Weights of a small GPT-style language model, trained from scratch on English Wikipedia.
Size: width 512, 8 heads of 64, MLP 2560 tanh GELU.
Architecture: learned positions, biases, tied embeddings.
Training: a variant of Muon for these matrices, 1279M tokens, 9758 steps.
MLP neurons of a small language model. Each row is named by its layer, matrix (up: input weights) and neuron, and shows model dimensions 80-175. Each number is 128 + 24 x the weight over its row's rms, rounded and kept within 0 to 255. Numbers have three digits each.
Before each neuron's rows, "fires after" lists the tokens most often just before its 100 highest values on Wikipedia text that the model never trained on.

fires after: "–", " ", "1", " and", "−", "9"
L4.up492:084105114140113104153109118116137145106160070102128110159154137096100082138131094077113131134139105115100172116115083132174111146166169114133179131129088140109144121154162093131133153089150140139102128140096140115144157125143147125149135164093161175131146162106112093128135110141093100145

fires after: "9", "1", " ", " '", " $"
L4.up67:094108118150167107138153162138151141164122162134133144138139125103120116151104073104133136121131136130116121124166147100154115165147120110106095151128076140143116087157139115130133152148168109087142122138108109137130110112160103134089151107147128113103121166118173131122177178142148131103

fires after: " the", " a", " |", "The"
L4.up1295:094149142105123148174169147115120159162168113149112117146147140156055114127167160128147087156110103148112139108141132092094097103114154126155127109121123143134105097118086151133134138134131126117105165086115139151101145099140094102175102115136124140094136069110117145119108091184126122103

fires after: " the", " a", " an", " was", " |"
L4.up1954:083095142151148112123117143150130110169101125119156123102112159131095136117151118129068122151157146118155118089168140110116167125149092113110113140159121159131155165109115136134159112139110152119116124156125116144102157178119133140159116091133078096137107116133126148166102115175141134177

fires after: " ", " September", " June", " March", " November", " May"
L4.up1580:131091087137155135092155135173116154118132143157123152129158120118073107171141123095117109112139131127163133112115155124129141138101103072097129144128080128140100143158134083128136144102152140131091133138115118095120124139140151121168141119125106155108138132122089113115154079142161167165

fires after: "1", ",", " |", "2"
L4.up477:134103168091107091118088127093136105135130118072160133086147162100134181115148076098125136113154120105145143111108060144148069137104141129138150124129105145126174156146134122148123131112123150101120105156135116168096139145167118150130221106118119106146123093135135154097135147126105125160

fires after: " in", " In", " United"
L4.up2231:158095126125092144101143101161114142108150142109147132138077136137103147124136118129121168129118143115121108099106147110136110114151110125102157116121157149078148091126121108148132115110135128104095132125134146135143142126135097120184165118069132124151108147133104131100145141120117098104

fires after: " ", " |", ";"
L4.up362:129065106104166153121084140120134117135150155099131116141150062080118071109082143136116083135150105129181118134131125124145126119121107102126114096134208164124128142139123132127138135103147121162149101132106154139164131161095144129148087125166135138118153147122122132179179168147145108147

fires after: "2", " ", " (", "-"
L4.up809:159101132152129154079126131112096121097134101135104098104133088095144132128114145129103146108128105124165129115109095165116092114111170116107148090109125110142176135134164124162136126132146175127078110109121081137143141127156152128150146069111131136132128171099100113119119117122085152125

fires after: " ", "\""
L4.up2095:097146072154113117141154129061117153127108140129096144157082098105145099133130132129133106165133142100125131092144172159094118143146112103161176130120140163143124136129112122118153157122127120155177141107081120146104134141117103076134119142100100148124125163096126134120097118141136125153

fires after: " |", " November", " September", " December", " April", " –"
L4.up1863:134150078135134163153148099175096119131090144154124135119117174106153116176153123113091122124090138162079173144123168185096148159172137128120142131126091142137086127121146132112130120102136103134137070146193119144180109124146138129137147132129112118139113090072157126125077135127093152127

fires after: " |", ")", " ", " Role"
L4.up81:120149123121117125179100163122109176162128127089133140122157157177150167110125119136169117139095128098130127110144091188125118124110115116108122122106148100122153131115074110131159154127110147156105129160158165135128070120130150161120167126108146103093139142122137166140111171136119135123

fires after: "3", "2", "4", "8", "9", "6"
L4.up1384:152142091155135129104074092153149134129121159128108129114122150128124113142124119133088113147118173131101123065148126168120123118122118143159137111104137154144184142176133144122124151125147154125136102108146156083144101088138073132084108144152116096114129094150144169088150113127068170099

fires after: " ", "–", " ("
L4.up336:121138128116150119126111091094108146131100109159140109135150123115140146158156109104120081180092129142111096172114087146139135105113134150118143097055112094178106148094124104147157141131127096117126110139112116112090116167130145126107150171101156134096124128094109168135129106128148130156

fires after: " ", "4", "5", "3", "6", "8"
L4.up795:111105085155154131121082130137144162101155144129099153115112090136138131146107106116135116157115149150103105123140103116065099153133130145137134095119145175100148109150120120116110143165125128118111112114136152132169116153174125144119146141080103128173123149167075122132133149100134151147

fires after: "3", "2", "1", "4", ":"
L4.up1326:118154157131160123105096126152111147133091122134136134170135111107102125167103165095127137166065147133155149119126108103101139109121146113099114151134145166153153101140117076161130081110120139114145111123152077148147081106139135186130132101111103132102087145087084099138160165110148135149

fires after: " of", ".", " in", " to"
L4.up1:134088107120128154113135122142112184139143127122102104125134117120121121130122119132146068105086111113138136120142124127079132156110124071141143143134116180090116121125135131133112114111142134100109083108160123098131123114108117149124114103134153117138168136156132155118142132142124088103

fires after: " the", " The", " and", " He", " There"
L4.up84:131144122138136127157085135133139114130147149117124106122144132131137110157117152138158145115105173110065152128107172073121140102141139122175132147127161132128083138138139105126134092146109102120155108138132142108189073121143118100151160121114084123096138136154177169110118105131125149142

fires after: ",", "0", "3", "4", "1", "2"
L4.up1347:149109100121173107121146111151170142107129122137115115142095141125136185123140092143107170119129141145108139119124129118125133157166159112116137084094138152092136091138076166117108125149117137149130121144144102140135142135194112122141095099112113153130104105121116136128106161136117194100

fires after: "9", "4", "1", "0", "7"
L4.up1612:106149077159107101109125131131145164126078156139079133120164087130139120142152116151155105104148095096105113169158115107120120115116085148137143026132100143102125136162141096105153137128128200115121127101099108084135124159161108098124120140110135088101122106111115124120133126097129105128

fires after: "1", "3", "2", "9", "4"
L4.up2011:113100072117162142143113137105157128139144082111143115153091144130150095092159097116151117135116135146138137187095118147121149127177153122129097107058159124175091116123120121102133124142109105120134160082129133133127179098132103118151138088094156108150118159129111124164141108134108118113

fires after: ",", " in", " New", "1"
L4.up433:138114135112154139107068135138142166142130142118103108120130118090086090102149142140141115088124141155141131156147146093111115120111144142083164143102119128094162127140101153168125108103111125139158156114136152131129175114144137086143133124164127140125139147075107124118127139135092120127

fires after: "2", " |"
L4.up307:107115095131131142109108153169142135085115137149100092107134134099144148171122125123111170126080142146117135126111126148146113149158117105082147148151153135159153096096113134158122149094160135173143126124112153140121151093139119119117159126154109134115138082142102207125148093136081114139

fires after: " of", " the", " in", " for", " throughout"
L4.up2091:139043136152141100119154121139128158172113102080150119176107124121128110125156089142179108123137147137120113111130163155115125139114108135126142151140133133117112118155134091111122117125137167067083098135157123129113100129135127165096118092107151130159124123133128121134122094133102117137

fires after: "2", "1", " "
L4.up2524:109116097090136167128114088133135092143135179139112104079134094127124151136153125152114134183136139134164110144158124160134125112119143133114117116142152079142135145132123107128162137132107120103102136110076091073134085152122088089139153107104120084103134119107131141122092160124096144109

fires after: "1", "2", "0"
L4.up547:126107175111122143092123141147091107134129147081149095139111157123093067137146163164115126115117126117112117155108138149175059133147109121117158092118080145110133149156111134153130127124131152105143119145106155124121119142142110124169122137129157124188132107161118130117106162087121118149

fires after: " the", " (", " an", "'s", " H"
L4.up2249:123150158133130144161127158098104132142123102077131074067130102140056140108153103101120163128151102099115074129125121147142118115129143118135151097157087141140158105150098117104111155148148132103134107131125117137131137122172140139113144105075145103155118122136135112165136142151067103150

fires after: " |", "1"
L4.up322:081099139116124144126138120120151149113142124142125126175154159141106150146145139136133128121100115145092139155160138165137080142125102121142090106102168149091121145118133138071155123109121128134131150133103157168132146140119112148139149137103171163134132118124129119162108137166100096150

fires after: " ", "\n", " Party", " Title", " Year"
L4.up1718:107108096126092109100121171120161126168155131115135124115153102088147157083125151159112119105121119146139161127129056120107112155146100111136113119159151126156125173145133135153076126146106139194122157104125138155130135139129105103134171120098180100111126122121130151102126109138097125151

fires after: " the", " in", " his", " was"
L4.up659:112127137109161139121108110116118183120160148116115121104150076127114144155132176193138142113114122131139159115097163095135180116137122093114164138170153091095113136119131167161203114142126166152130099144127124089094144108123067131128113109137149117135117105143134114140154145116132144148

fires after: " ", " |", "6", "0", "2", "7"
L4.up1416:155130116137128096166117096136123109080128125103137175159140102113095127118150134090133136167132103161145125133153137115157125111174115110109157074131105119153130157138166111127157124120090125139127158134123105105135137133147129124127131119131103124076119124090148100134148130076142141175

fires after: " ", " |", "2", " Highway", "1"
L4.up1180:102106122149135123148128083059133106112106105166111134119125125146164116064087101140133133119056154113162100088143121131131148106158123086121148153139088130104091100159150126117144181084115141126098148127131120149140102102167105146114110159136090129151109177119135145158109119173143121094

fires after: " |", "|"
L4.up1252:129140122130120142141127114096138137120148146129122161124117084106119178133114122141129153086130114138148120149123138107120088124136123117126129138173125122121120120135071105167153130084116140134123151132112119132136156103114112116097132116143115134159125108110152148134135117124118121133

fires after: " ", " source", " c"
L4.up1559:097113117101122121164135096110149106149115137095122113109168125102098108119064085110132122080161083145123130087099103137142106097133095109163110174130117121128143158171151167141133116120095114109077117114116146143131132158137082103188094107144152122155128117153131131144140162117124131125

fires after: " ", "-", " US", "3", " Highway"
L4.up2442:104125119123135107179074119121150156175160113109144111118114136118135149089141115177148141135105142123147122095111096120119138144135120143131138095137093130150127102130096139128164130138132109127126142100088137128165123122169077123119114074114114133176139128154123107147147139123131126122

fires after: "1", "2"
L4.up1003:127094131159120143082095157145136151073119124110127097113115104150101094130145083171154129185076117159120138100133157103113128162085113113147082153095117132132168147120121103109085109099163137124134137126098131141113120172192143130138102156134151181095163150114143137123123111166151174126

fires after: "1", "9", " "
L4.up1675:118156134086146085132122132102149091123107148126111100114130101146156148124131105185123102148138142124134104095117154110118127127102133147119141123141143127141127106116156122157119156104104171138117101096104161118134107155124069098140080103114147123089187112119137148105142142126150119136

fires after: " ", " ("
L4.up1025:129072151158144146100140105076123088207140136165127099118145147135121137118144121113119138181091110121142151118154118130147131153121123139111145101131138098141162151099130137098178074120100127102123101114126134092128156109159121111122143148139137121123139068121116155117142108155146095142

fires after: ",", "-", " and", " of", " to", " the"
L4.up157:083103107054146122155128140127099112146096143167116102090098133115126126144145180097127093102170093155063110121101111134111178112111124148148128131138132116130162125160139140118123098135115099138157115101133085089145155163104119086117112133134133089090111141099150137144158111113138132150

fires after: "7", "4", "3", "0", "5", "6"
L4.up936:099134144097126114160133136123140124042128150129117115156122115153128127115143151110151111132137099146164126107142151137130106125126150104134120140142144105146119116158150093182117129108140092116108133119132098071117130122159141107167110124125142162147114117126095118115134154157120154135

fires after: " the", " The", "H"
L4.up326:136144149125169129174117141128149146140128128118082159127162108142100156130176153140190118137095134147090153151090151159130123151120111128139147149124132108126176154112149136128161127133098133088109100155171124123155116148155116125137181133132099115119138091162134196087160108162130113174

fires after: "0", "4", "8", "7"
L4.up928:156115152109156129150090124122139127159105155137151116110135131135122113133163171132097132146124115116142145160127154139115112145108172078127185108098144111129131114105107109109129118113132169084106123135118164100133133131121128136150133101160138153129138125145133097113090169100136167130

fires after: " ", "1", " |", " R", "2", " Cl"
L4.up2469:142121156138160095126135115111162102115156134130175115084126086138079113127108103098105142156119141128099151158136083130094122126129102120139098136138138109121131140127133138110134099131089140166125115146106155136133119166152133151165124124104156141130101102137138179146156116135121119099

fires after: " ", " the", "'s"
L4.up1886:127137110098121148158143150124097099097122105156104144079131112123077162101135089135090176113159124116157187143111118131104137046112160092150161115123145143134132110152069144132127132194111142122145090119117119126127113090116172121144126145118123112161143124157072150142098113156106105115

fires after: " ", "5", "3", "6", "2", "1"
L4.up1827:111119149165137152120109127122093134085162131130110092183125105143161111143138120136159114175154106101137088135148133162124103121102138121137148171152097067116118135143162139113116042119091175100156100113110112124104127174095154134096125121135118126154135079158152145147141122119102110132

fires after: "1", "9", "2"
L4.up1239:145114119130102133144128081112128095117117108174147128140119164147135157115147126105163125106119125114123129123108136159141149162115132151122109162148107133180114146159145142133128116075139092122131129152097139149112172109132133103148122143125142150113156156124127124125124093101158136120